Part of a small language model's weights: width 384, no biases in attention or MLP.
MLP neurons of a small language model. Each row is named by its layer, matrix (gate and up: input weights) and neuron, and shows model dimensions 128-255. Each number is 128 + 24 x the weight over its row's rms, rounded and kept within 0 to 255. Numbers have three digits each. A neuron's up and down rows have the sign that makes its largest values positive.
Before each neuron's rows, "fires on" lists the tokens most often at its 100 highest values on Wikipedia text that the model never trained on.

fires on: "g", " med", "ud", "ed", " mod", "un"
L3.gate148:148148117140112136095129106119084137128099174113122144138132150119153130185138105149137120138118148174160113136132161132124124111132143133154134157102180102145143130178117129146143169144141106079153131136123156151088149101051135164105152121153138077093130117087143149147120168120100131116088138142134094072143134129134130127109084099158137144105150085114109134118128079147087094126100
L3.up148:122142132074113155099128101117101134168142120131102141126153133107130105137105110118110136140165146150139130124144142125126122142139153120123175107152116130145123146145129136143139166135180142126147164165167147131110119120087132158152144144094153117093162145111129128096087177111172105141124126145116106105105173129138116146121110091135108132127128117140137102112111063107080151138097

fires on: " of", " December", " to", " ", "eek", "-"
L3.gate40:109147128059099097097148117159120167125113114118124116119106108123104128130089145106105144117136133134139157161108113153151148108175155112126122156106133122116117077094119100135100114136113136137138134152147124148151122187080134140130167110133118102104165150105113147099104171147104117095139110132147118090146133122120119163155154147125125159108136119104125134093134117140155128136139
L3.up40:105123125119124127121110119111121129104161135144152103117121130118188136112076136098127156115130156147130098172072173143124152099106106148151135163112139124112128127132156116128130122114142087171139153122129132104139099181139135144146066166173124126146164128130129150148111118150138147118123126141122121121163149171136147115161127145073149146133090147132091131134118124110134114104109

fires on: "os", " born", "=", "k", " Los", " Swed"
L3.gate791:142111142159124140107129172127147121158158108091134084112128146150139153147140131120111154099097167126078100118149158136093126118122091142092106141123171150168102119131091146123141118117129152145174131081124101109122133146111094114150141157155084149109140113135176120166142107109148091161107126134113096104127095114131154135119098115093148105128126141111145083111181142140123103130114
L3.up791:160156109115116121107163175084128138117175125094130149148120089159116090104112119143133123124131085077090140136139091151142124140135132142188132180129114102142118110145130122112171102131160103119163113136126115153089105130112082104141070094087124175134133136132147120146165086105150147136154122160123104124174156136098129146109158133129149153159132155128135093128114094083135123107111

fires on: " ch", "il", "ar", "ch", "el", "ec"
L3.gate776:158126138089161085152102098096132144124191142116115127135093169148125092153168094151131150129113149141096129141131106141056144163125169139084142096125131099117129137108146146095109174092136116151117102109151155094082116129127127163135146119130131143134124127107153092194129148119123143112119067134158125136134116123135152186124095155131127125097114098113112142144135121165108073116140
L3.up776:122152106145110169167170150125146135129120129117113099082151105125105107123136086118145138152091153110080141149106115125111149138114168100125133116131147110105151134117109143108135151158141114134156103091121150144122140105126120098101125076123144081144048151123143142150151159146093156115128110128155130138127124110121161143148152181133069142168147185090152077134130112156148137149150

fires on: "M", " M", "m", "ik", " ", "K"
L3.gate822:119128126130137150123077115129114131116095135124124103126169108112123160088087158107105162135113124116170109159108151108106123079149109142159138112142111151134133123113135154099129172094132127125143127124139127154090088139114130129153171074150095097175109151135155149131104109159118126106095134156147113140120080137150147155116137115161146126110162148088151119114109121097115126142146
L3.up822:106149159163125107142110106121127103182138134144111130092142123121150084079116119159089111110136122102133136139145131123129135157132112137141138146159140161140141147148147143108105141086094099086150107110119111140135086114120123093158136098109145111131166155095083118121108105077083166134168141112141119133134115115135112126175120093133174193152145113139134106112106140148137150124164

fires on: " near", " along", " on", "el", "in", "ol"
L3.gate536:102121133117133149077145139131102177119178096110151138108140131142122093131135131145129100104113096105168135158130109151145144129120092108097077109174097128149143099141142136153075146157150098116145148155093127117186137101150136102099117108108118124137169136175104130102109163111126129149157127145177098116123139110146167103179143136120108099115109126100161120151173145131104159144140
L3.up536:133109153121128161133140115119127144088138122120124137113162101100125116136176154120142110140119151113131161192136063150083132126135167089183112139151111138094140111120141161152134128130145147095102142097123112132181136095130142129107088122169094147138156161144129124101154148092123159147145130161167118131119159063123140145136137160164139143109134100049172125122128114121122108178103

fires on: " ", ")", "ur", "iv", ".", " of"
L3.gate280:123147105129168172114114130132070146161072123123126062137114095109171169135177190116116138074087173145100106123191103159144092130116133188115166119123167142128129144123149113125121112103070114150142124187124131126134122155142181121153138091129121152143127117103179110149122102144128106150137138169113118091103095119141133112130122134117151133105144100166140120120168110159146127114091
L3.up280:117142151108171169127095152147101145112162106130146131161139161117161118155140099119103115116125140098131133127126108146139108161124128152130148177170148080120112123142140088100129132135113154105080161142155134125181150080115140168158112117113109141162162142083119121145104165098099158127115135150105178114125131122165164130136127093131113113096160173153165186143148146092114093088121

fires on: "way", " house", " language", " number", "id", " home"
L3.gate597:127127104107151105122145132129157126161134143154163156124125105136183089148200079134119104112118061132116109144112177148114125135106134109116121130141169085130154112145117093133130084113087127114122131139123144106110142148134157134138143106111145172095136126146107136098106153115131127122156110150134074089133088093136121099123113145143112132122156140081104084154132103118093170153102
L3.up597:106148152124129111138167102108138051116073127117178125143135137128142083149149153153106117098147093122092156104138146088149095131148117144180132090128146124150094121110112127108121139116177100160120145137109117178144153171142138105137163143094119197131110099143092140127134138131114171123168131143156100110108124097135123137101138154196136143101095109127157110121145128123114104122116

fires on: "ar", "ort", "z", "h"
L3.gate797:124118134135098169094109130137155094081170111144135150126110104155134141145126132164141153080147105116115090161148109110082143166176128156150113141144118114069136136159132160139156178093128155136160134152135123123122130117117105138142143100111109110119132113095178074096122148149160171122140107127139111140092131150165141097125140141115126142088159116124135093152169135115138168094154
L3.up797:077137172165135100149099164146180171153113128124111142170147109142114100112157138138129121149114122124124118103145151145125150116128124074128121121115108143170129161115149130141208151139135129125148123096127117137136164140156105100106137126148135159092126177159062150147128152118140128148110115101165113167132137142144134121146169116135115114124110155146133107106078163130121086128084

fires on: " |", " ", "20"
L3.gate743:130128134109166129156118119168136102129132141077131138102110099099140116168172107131108122170141142122110149162166080136159122090122094127147150153089105100125089123123109112128147143123120168124107123128144159141108105157120067092148137137124134108132147096124111149125097108129173196141090161123147125130148123172109130120105135128121123116168116147138175132144125143145126137158124
L3.up743:123112099113118118160133154110093109120145117147125106141154140115149129173110180108151144121132129087149112095123050148094143119128107145102169115124105109145143128127108148151144126135148131125144156115130103141209126131139135116109102164136116100109105145105078113107076152105135098140124115140106130149168149136112125142162146104168122113151132148116102147142139150144143133167151

fires on: " |", "ate"
L3.gate501:143151083162102134121145128122089126138164128161071138083132164072093153125123133121110093104103116134154169124110107117123128132149136080115087121179146084122124120163113140101086139169140111100127140147113117163119137135107160145077168149149120136081172094099125146173089174098112121150148145151123109118140158158129132119163110127089144142092125137160135163137090154111153134104111
L3.up501:123100140115127107105091132119077085147114142122074111135108122111131089114114112141135115069139104161155117123100095132115106134121145138144088125109113096140123080114093121129146197128156104163105148157150153181119153086135165117151161134170163122139089168133118102126131156151138161086099168090141148074135157112095112112141138122123130070149105083122099172135153152098151106125130

fires on: "ag", "ed", " open", "ail", "em", "osed"
L3.gate207:110159137116133132131126139131136138107155151118117094139113164129161101122140158163143111151110100135142085144112122114155151154128133140116145101138100122126125180130150118131131118125094173111098092169124126125102127166107160128148100146104160155156120135129141106094154092113078123115111128133100108118142132056144149091114096147126090094078132112165149099146135089138119141151161
L3.up207:105072155099151142137112146079129174116114132136129069144104101125140123108160134162149167132134128144163127137114112122107113106135111129122126122121136160161116129112142153163141133132105112147080136154144103143148138135110123148116076138143126105163147136156135130114170052123169117088093147106098121111120163111106128124128140131102115093114156128155147113117147142154166136168111

fires on: " |"
L3.gate606:128125135147123106156155123078223123146083116111133148095109077108117112092141143144109073138125103098164153140149112139110118118104101108147096127118106138102118110102112112163091137101093100148138149091117148127163116129083144101137131112139119154132153104085116141123146149106129152133125124100124101121114114136136097133074148130150112110135143157139150098165138128127134120154104
L3.up606:118106080095130188147124111098152118098138170095114098099127105116117114117119111116105137133121118121196137134132103123122156095101120107137165154126134127135172133131105123125172140129098069118134122165131119156140112079131152138134135122138070133136144107128118129106186136138120121126075154132121137132134155168126099125112130172115128129177110139116121161199125111118102110133091

fires on: " Qu", "qu", " Cl", "ig", " fl"
L3.gate84:124099097142125149103062153163099131149141125083140163147114121172181151151157145089097112127132147136124129123130112141128140091142107170146107173126136137157139121125151159126154110103157129184119124141143102096143122137128124105102135119139107082129150150112134139125148121162109149126152099160137154147179120109153114131101131124109114143146154107099124129150126109138152142157096
L3.up84:144095079118141122128160087103100113129144117095174102095135147165138141127182166162089144114165112129140114113130156100127124143115101113138137136125116112126105106185163109127147168138141113118147137098126134092164143128172133123080132123141125131138115125108122089162178102102131148112155147147154142108121128116152131131140121158124118182138127138101148147111076140109145120134128

fires on: "ec", "et", "ov", " ", "eg", "ep"
L3.gate824:093105141113110159153122185122124100123080155153117115105120153130109172134149091141132078112169069110137123141057147090114110137116138126103131128142163102130125117105151126146150123129124154137156128139141141100153142087115146152148150128130072118118099109108112121114117156145125173164110110146126116132100104151106084104122123138113104117138118127132102161161127102139104134137141
L3.up824:138142103112167091181135122115093133142125123129117177106133156160147141104128111125123077119139160101149120159147105111115108097110087136116124103108147081103125128128148111148140142115151093152153085148147129127124120097143141155152125107118123110106108084115150141141152115126135128162119140097128137093120115167106117096117130164136121158166123127126105117121160106132089110106163

fires on: ":", " ", "i", "–", ",", "o"
L3.gate109:093111097104085182092116143142106131120134144131102112124117123126123106109114052118143124131124119111153165138114137154144170092111128080128110132131145141123099121091132095155156120102107114127135113134136115147116092110130119107145163106143118125153113146149114147167110132094164130144113125128118126109077135143128118097157121150174175127129097195123144108144124137144114122146166
L3.up109:104131061095118078107147132112124163125128097148159130126149117123118128138156152164073152123173157161135134127177078153121177161132129156093099149119127119122128122138124069109150130131128173181131125118125126166109136134142163121148093110103135113140130107159124108133064082141128122120144123136096147126128129160085137116125107110141126108142158103131158117082129103187123114142157

fires on: " ad", "e", "P", "ie", "d"
L3.gate564:108152130146161126140159139099140130130150115112108161182135123124137109147164122101146097135073134124145138120099121071113130148109173108142110120107120131129163155118069140115120088133115110142085143136168160093106095087097135142116135127135142122164107137081137129139113103130126088131136193158118138059089138107152149132184103161125131109134174115085127148085173133121068116152169
L3.up564:141137147104090098104089097102120159135084149116091131151104123180115119105112137162134134146115137119104100140150107118101124102110075103122105128098103164114146111149144098171095159149198147144119098123110172154140123078085139146140136111122137094109096103141116117123111111127139113129098128127101150109107104110135060133104158115142130132124129078108153105098101116111086146155098

fires on: ")", "est", ":"
L3.gate709:107148131104143144125138127117118130168127130131124120140138122139124131161091148130142075097133114157129153109101147129164144085106133127107141163138162142172151170105156146129109120124091116108093087113142138157184167149122108104159082134117100122124120145138153132097117136127128162139157106099134101163140171150125094090166139122105096149176147117101189154128147160132105115168150
L3.up709:125120109105113129057141115144135120148115101094123175122119121126161130110157127151159126157130127128127118141135112130136128085110120149144085097104171136148130131103111089124118167149113106141071089104123193096091120163125115093123142118153138098124141133178141091099135133114143136139119096136162083147148111087090146099120123152182145111131148127100132070141120117111121134132139

fires on: " used", " married", "ed", "ose", " sold", "t"
L3.gate459:129156111125120122118154143152124137107131147123132139089117154154150142108089149133080128132153116160116116160125115138113126140122124160157142088094147102096088134108096125085132123117125117159140161157131096126128132147139160117150151118135155114169138103130094123135144118166105111113096131102085137117136183129086121154132162099137123125130135129161121150112135108113135139122143
L3.up459:102120168132171112132118123152122169118132122132137104107099135102117109135090102119113163115139173121146117146187115125105129121135142134200146133141178102103135116133164055157143155114125101128118098124164099108122117148192160134125123107133114164136152159088099136103132124173155133148133142194075104149169163115136130096126162098108147180087127095142132117137153142144138141115134

fires on: "el", " life", " Phil"
L3.gate905:160119127105125133086111154132099064092125134132107116144119105153134141102145128127122102131131142100131141159130168149144101133142149093163173107114114094141133129121103145138156144104135100116149123112123117111170173110176150130141128116126143142118100175085122166141142126125145138132165111123116151110129132148114106105183127133143141175105158117115124050096111144137158081092086
L3.up905:091135154102135113148166101137150162123162136127084129119197119127138111141100093126141120164131131140128112142130094133149141158167116088134111127122128116121133143101156139167121147141128163100106167101147117090089144104119150159129103166099114140105139085140152115100108186078145177146132129115197141134152126125083111147136108148099158157117107092114123134085093110100102107091087

fires on: " re", "l", " be", "e", " sc", "or"
L3.gate908:098121149134143122151131153119166089159128094119122123119170142125103139157138111117151120117124135148121161135101119104147108150154117149134121137092102111131088162028164112157089121137138150163105172109112129145124132094141129147107116106113142089115066167139130131171150121154113109085085126078129145119141145119132110165101111106134085115139156124073135111113133140133139167135131
L3.up908:133170131157145108111086161117131128161086112145157117130164114123085139113095140154102132151120140141157111116151109057127120106134144112115138149096166068114113113139139152134122125175080143138089169150124144116112167148107139175158120127139175096112112123139165162150143104175136106137104106117146149106112132142124134096128107098118090113106106094143099134118146114116139125111166

fires on: "A", "a", ":", " a", "and", " E"
L3.gate60:122118090162141118155164098118163132143109109119143128149100122142119071139134094196120131106145156141109110138136105190099118134145112151116121130148142116145140129153141123144089120139112127120096148148126160153167098145106149115164102139130166133112126143099183086134099108096145152118122126164106132103108149065139088132130128137140149159126122118084149117170115178160141138091137
L3.up60:073149092113154158114092130172150151076135134119115187173108093169122139116118077112104159190133131142068107113137149133151088115156112135102103126136149119113123153135107125147096164139112125175079096158134171107160102129101156118133120147112142105148143178095156132133072118160117129138136087155162122158110144113143163120144105151132166154156109169128136134135090160132093127074164

fires on: "y", "x", "ay", " (", "os"
L3.gate725:109112093115085146123157163101112128164117072098125143114117137098109161144134109098161164135085110159134141126172078144108156096147113104139123094118139145115121127159163174158104121120111105132174093150155128101099112121136138159115111171105130119127146113120147143111131173133162072160179115129125146093125126141133174137102113152102092130146113124108121126126099115097112080132099
L3.up725:146074110167130155081104125148106139145081160116134161133134156122087084138097117121130140128151132162128148151171182151147136142155122109139181137137120108122108130116103124131160172122118167152127154132099144089175137129124110125166131118097155099094121120120123105153142097142127155138143181096123124135108141150145147094140185134155132113094126109086109129125133089152109151125099

fires on: "y", " (", "ut", "ed", "ef", "and"
L3.gate504:115136106127164084109124135125155164126173072112118170135104153108117142107119127151119100108125088138124142084136132079154155112140122122097142137116088139123086144115163184118135128111147127101137104124100109144155080176121135143148141105114119153108145117132148124158135137096160164175153135095073166119118124157113144113185143140124160121133099141133098122128149124116113109109092
L3.up504:093120113116133143101112141148122119186105135127115085158141082126047140173126103106102113157176161133129062126130134133096140133125136135091126149095148151104121127121101155162119138111111124101106116152163068131190141098141118126162161136117140071162119066106147134146104106129094131127136143143104129145079106094134126124138137213142125117124127113098113134137123151096083156100113

fires on: "ific", "inn", "ates", " state", "in", "ate"
L3.gate132:178163106075129165065132123114164064122143139150111112103134101126138120111125084129102082129135123137182143170157093107166139123119131173137116119104141109101099102113121144146112130124167140129092096143095117097124126080099176164127112089126147112102177115159155143085106139130151101122137133103121119121110143141120148125142109111127118152103113132145112129108154127104160113140152
L3.up132:144123083122099135130098112137147106104166141107175104147192099118106134150134116132141123125142131161161117133092083135117106161147145129100077102117144112159122100124163125128132179143124107192108117150092094088119103103137139129144136085145170137115114137145096106143112136094168119132124167105112093138133145076128144184133124159086133149105122096146125111110142114132100105167130

fires on: "or", "l", "n", " Or"
L3.gate512:152154109109174151146135159145107118111136139082125148142158138101123100155071109161114053099108135116141158127157153131145067140103091078152147114102130194099138154129165092170111138142152164102164127141127140150123122085138104140162119111135141083097106174127098125160157119155142130115091118102094090149115143144131123096123129146154132137123160104099106141124131118125095137123154
L3.up512:179120126134106090150143125144162117132113135059122154131144127111134085148158138140112151131193129122083128144119124154120106137106122163141114157129171088095151110156180124177110168141096119116151123118151143160144128132157132097182140123097164114147136121077152146147135147120146125124127132133107111112111132132134125134090129143119159086106174154124158113158144160095138101079120

fires on: "at", "est", "er", "w", "ime", "verage"
L3.gate800:120164128115129157135135098115111093110111112068110136126096158178123140086149134158139103103125123142117171099130129142170185087102073127100132129061143155133112148126150156151120115126139127116090104118148123133193149108133126136146116137116121110153126150099155157117118154072134154141097131125137092126130121097094128148133111117144106107138142132151172118104141134099101132158121
L3.up800:108157098133141164146168112142101108107164161079142074133140115110106121139107109160104130108142093123143125126109141107121153093128125079089092136092085143094158124127143152130105082139118181117099143142157139135144165126136098083182165114143121104164136136128161101115136161148130153121139168175091095107184148145102120119135140095154132131165161133125119117150113105066118156130130

fires on: "ur", "ad", "ry", "an", "ural", "ay"
L3.gate233:136121152108112119124135167141141112098113099121156107117112113109114152169146108135147108097153174130085099131118114110088130161099150144155159085150152129138152119138121068126155165106153105136121128096143129134134154118094128142100115110106104131136150138140125140134128117111100134146091112102127163141124141099126135124100160100156097131140104161182152154133142151135163135117114
L3.up233:089129129091143119105141189122148114132157168101156157154121139119147143116081130134166106139126156139144097096103137139102147127129120131149138129154112132146128102166104120125173111120161111133162157123100129129157162145123154144101178097123133106115139108115119111131110128134136086125138151046148125157103137116121139120132158163128138122114113120115140124142145146082182128117137

fires on: ",", "als", "es", "s"
L3.gate796:148146157097096122185123155120094121112144140116105099134127152167125134137141081105138108153166107113121092118157166136139145116119141122133191120122169166110150155123156146171072144108117134114130131132159130151136156130116152139154125131085095123134097161100136115170104169105123131098116134116103161134122092091144152134153092106122104120144092109104120106167094123140131120171162
L3.up796:147158115072096128143105152083092122105142131150144156146142185119125128101149152109150062121117090117102133127148099159100149124146089153135133110131146111148121122143114166142100127120169148131109124107086132130133117133123160119141120170149127138117115128121108107150125188110133100135133113134154127110150121143125123129130133130133119097170133130091114129114123101141132145138161

fires on: " feat", ":\n\n", ";\n", "=", "ty", " ft"
L3.gate128:099092170104148120114057124150125103149103105147199113140092130129132117158152121183137138092104091120085130172130145139122113104095084161146113124127158089138109156126127105161121120118112106190123098119098093144130109150151111107122121102136132144164148148119106147161095158140130157120150148111137076151130107107134140167141114097134126111117154100155120134114096114144123092152124
L3.up128:114137102089097149095086161160111122147092108162162108138097101103149106133142122118118175143117096131162120202195122157149111115111126121116115124079139124108076104150150123118133107140120131156145091132111134095186134144144171123151148096121105156126100121175105156104149152136129097150144158117089079148110146107133128145099108118105172140106157103160121140108102119136123158132124

fires on: " |", "en", ":", "v", "50"
L3.gate549:127147122129154106110139175149106123136177123084092125110144139133133135179114093100125140085078153167135127099085119153143132133128157165157104130121158174127142132165118135153106147109145088120102114161143099079129116097135131117138143132126129145165124152085117178105131192136127119132141113111126118122148172155099138116206148132134137115140082196179136128149128124116131161071106
L3.up549:123139110107126100153107143137120120092144191162147167122063200092135119119077078140112148098087147156137117123160129153114147139134129129115123144134127134073125106144120094118136161130084130162125105131140151108119148167121136101125136109119116127116119108155160115155128134153131172114133134137134072160113150166118101144127113110159129076107091135131128167109116143150167117099122

fires on: "as", "ing", "her", "ly", "i", "a"
L3.gate874:116164087111084153100123099151127100106156127151135153149113080161164145120127131114087092154142115139134206108130084157106116115166150141106088126155141105122098132103152138132129151133130151132111111126121145174102109118123117140067128132123119157118111116095122104142154131157138124112183095133108146130143112129121133114139130118131131160141183125101116132162136085166105125141144
L3.up874:097073177118161118119134078146123169145145091103119113145108131168128140186101188143154140175110123100118124136108117153108116150099104137106145129131123149138124177105171149133132118123154092164102111130185123157112117176101133139154142111099176100085147112134157082173061140152093122112109118140140125133119110126122098122110170149120087130136124153144109107123105157091119150171107

fires on: "s", "es", "are"
L3.gate247:156113161078136122109153117097137149118131163098155186105157115112175137147134161132134093108093102153155147148106128102137162112120127112107152134105120093097121140157139094131116120114134150127139098085170115156104132156135116108123112148110134098114076193137116131133098177128148168128141136135115147150129102130157120123134133100139101123174094126124097090144098112142118118181113
L3.up247:142135164086154106130155139137128110127136130172180138139126143112151116125090117174127091136081109108101143124160089114124132113101110108133133131145135117160132116126147134128132131091131151129154097088119156135111116131053154116099126152121142097116075136108113099131116106133129189182150155089088125128127091139159113109116133119140120133121103153119105092120085074125136143125153

fires on: "id", "ul", "2", "erg", "3", "11"
L3.gate801:100130123120140139120143143102151105108101141099148133117138130136150110099144116123127168120155127096125128143132126095117105122116147111148129135118174092128106089118184121111153078136168118132127169097119099164130152162118163126129086158173102144140135119147117103103123139141139121126101170105154135138146143146117133135135072145130115096083156148145104161109154165108117075134105
L3.up801:138129098159157094057158105130144112136117123108111115170128140104157129067098129152137152119168108105126167108140139118125068106102141107134121169116125104140082123069172139149108161113145116127102138132112135137147121127138117128130136142130108161107139108156120121112137138131127121124144182134105167130109109150085123143130149152161086155096099088138147146118103133174183134155132

fires on: " re", " went", "o", "lo", "qu", "rew"
L3.gate649:107098133133198164142138122146116129126109127140142137134144116152109140114122134123121115136115145116094125150141122126106100147126154130159086102198122092063141146147108124140081130124083162099161123136185120118108162196121104116055129162136093103147117129140150098126133131074092130134105127150112118138097161158150144112138112099080120140102116102127154146128127110124151199157125
L3.up649:182136122148121123096097131086163125134140150134135140051192106145144167134116124087101107120086144127134137120182157126144109128098070132135159154131157180114141141143131124187163132136151097120142124135154131116138146113152089107204162145140117138106134139123160143117159083111125134164108111137115110096107122118094134165104103139121175103117148121157140130187178176147141101121108

fires on: " comp", " Comp", "l", "on", "p", "e"
L3.gate369:146113130104102119120146108128100140159113148099108118158132150120120147151153125135149116142108144076099125118120134130122158134127165148131127123164127103163078144140106115109138093151107132134113124186120137136164169162080140142090163150075109073124152087134101107136134134154122129123128139112129115099116137117139152184111154130094120117138100133132113086105143129138124121124138
L3.up369:154139138084116115123167090088122179091144081134143127116082140085122169141162171136133130145106139110114143149153157124138101148136161147214103123132151116125100122081127147110112137113097148091137190137128170144141158119145157109159108104119141150122115095143160101133101114120135123117161139139103131104113094125128151099162117115112144138135129125093104147107098099132148152127149

fires on: "p", "4", "1", "3", "2", "5"
L3.gate960:143142118107142119109140150113080120124101127119130095143147160140111104150159096106119133127133128130095126195111108150139110117159138111117128136115150163128118132121175151141106149132133091158133142112126132118157107110127138179081114125124090146120115110169107160136128120140119119141109171156159142126115094101118138132153122166090161102139101151120140147112122130106143116151125
L3.up960:137109117137150112068127144097133125115104156144094106135088106146103105139133116162156132142149170142146167139130132124116117138136161137061143092137150110164142092140159142160109151126132120135101095158096110095132100131110136150158146152110078125145142135188147100126131099142120179140149166165098163136105118135121151154100130084095115122144138155156118147147148116110101105143121

fires on: "p", "|---|---|\n", "om", " sur", "ome"
L3.gate767:152135088136172145099100108135108087123152142085118113161094113125102166143161135136149115104114154134123101135145146135126128146108161079114143180087121097147107114140145138137110153133140116146100077149124124103128161117084128175154142118122132128111133097121147147122112155127107101166131122130128083148104119136130114149132129152123143128118129114089134138140130088104126131112067
L3.up767:125178163129118148117130106111104142111127129146109146129156123173135157086189103094146115091108145185145103130126147125133148116158182114095126155129163124111151145152099132142152133138163125126105109132101120134161138100123131104108141099147136160089143117107143135162195126113191124133152117131112136130116099110117136116126184114140106143125136125123133077155124134072102111168117

fires on: " up", " among", " married", "ong", "id", "ed"
L3.gate246:122144146148142118091174071141128127095147117136139113119119124098142135088107150137106121112135146077135100107130111133130166106110139121130150129143142121080106105138137161101140118146135145149119145163176088096077131183121144126134129138144094129142152140143121143133140108142119119110117137124101124118181085134130121140141108088149117159109191118124144155137161124111133079089179
L3.up246:112129126169138152176148134156113117122131133109125116126100119102125145120103171121110112131107127119121110139139141146137160132130090118119092091149172075097153106164114131079155133119113130128129138123130084159117134121152119167106087123134125158181151126118099118078161118140102111116101138113120111145156082155160160163110106146089092148158137098148144155160193069136167075114184

fires on: "am", "b", "-b", "ann", "ec", " "
L3.gate805:138118118148131116108148187128128148111174126130132128125122118117113131122135098122129116125081108120148123131074116131165150106143122112113123140168128153129092136132148118091112159140111126110171174141109110164171118082145093180105111148131146107151160172106117150116098143121100101156130111172130124097111151158122129119100111098123111157102128143098044137149098080127138129126188
L3.up805:125161129146140121194127149108113169173144118120100142127096141119145127126157121142104136147106154139149131162162148137126129110128122125103130121064103136170114119123151090109131162123127111136137135156109143147118172134116130129184102120160174121119154109132120111112139140140120141159140133125113110133102144175089103130127124142132120113102124103149113129122143097106129159106153

fires on: "r", "ig", "ere", "ate", "reg", "u"
L3.gate119:127108079133130134099168152087126087143125080140125126088157103126173167098108110115113108132075138112158151114163107148147130131125151143146126114097180162118136129099154115159087054117145117125136156121144150128140159127121193079124114126100144067119106112111137130142102149184138132128110082193118117112104169143179122129124119113123122139119116135135124088117148138160138092062137
L3.up119:159121091125145097125131120125159107148137136174131139100126099130100087125088114148117162094109126157134147122144092123092102121156131108120117176132153165129142103149146138129153159074153075103101098146164164120111122207097165145107148090146064130099154135137101167109173097112141104102145080127167109144128151113140165126123125110103121134108160147129115139079098132136138155188120

fires on: ":", "ers", " pre", "iles", "if", "hen"
L3.gate534:140119155159133127103134076102143161128124131099118112108126148105131148118104149070113131127163152146103130142123164139127119134136142145088101139159142106169155165136075108135105141129103114143097113156118077141146105109174103122136128160104109108149132131133132099148128146142110119111131135152133101129111131100120162121115148100146116149146089142159126170174144091114105108117105
L3.up534:128160124106118142140139128109111117139131136089139119122104179139155094081151141114138126131151155123129139117120183152121107128113106120160078100129120121108135136160149100103144107145154101135146153114122136153148112116124075109116172128127099092150143114147120115167122090119118104149125111139109104065066138093148099122138131142111125106150129174141131108126121111158070117114144

fires on: "an", "0", "ack", ":", "k"
L3.gate877:076135097101105126131103168170060150114096139123107104102127098146143133156114114123113125116089125139175094148140096091129112140114112126079153128101145174113139155144159132134107138149116145104137162100156139129135139111172129101104134128139108161066167103119135141144124159104109109143123118108159141121161120151112083151117137134145149109145116137114143111139174135142128118122140
L3.up877:126147136122112103113160072138106141143125163093093128138107092131132083132137160103109113132153141120110158117121143137173078133127159135106115088107135116095167188111179168128140138144089137112125145102150128119119139139103074062146110160140127104159122168127161125102099122115103111123174179130136209106144097136121101075147105091170122153141147126104141129101125158125143130130160

fires on: "te", "andidate", " Team", "ne", "er", "ie"
L3.gate861:122156167160113122143114084126126082131135131125110135133112121173146088151158142121120198142120133114119115183147134150123106136100071134122118119119120119139124156104105129103140171134145164112103112124156147151128138137094095141099170137153140117139108102137110151075124122129121136113154163161107130142119169161045134129144111117122174114116145132126137111129141136136181130112110
L3.up861:156131117154148186088118129093106086143129141148169119149157123147096157090096122132108129093119090100138103113117129125140132113118088109130096104129140172124146146112147143169136139117137120102157156119131112110132128121102156122145106127092126103147091117147159136132089130105119143104148141152131162117138104104125103164176120097123136115147122115107147136096123095142116097124104

fires on: "ed", "ol", "aged", "″N", "on", "en"
L3.gate375:117129135150111133143129128112127111134152155115112161170124103117106132144145117114092118118123139125115110136136121114123125116159119095132098130119129125125141120165104170098133094147139130145120112129138116113117155094146122118125117118124068181150088177135112108179101121134098114132118134141103093086142121071079125171115155165138122170163121128135137166170158091125139139083099
L3.up375:079123147137081136152098117121150168129088168148112139171098125113101124126113139081131116126128177135164108121124126160095151115068125112090098161127114153126130134126106115134137112167150157101126148166144147126147135107098135152102133126141103134150104063121116051127099172089131129156138140128123115128094119094142105116103144097150158127075129099110139114167138143126097167109152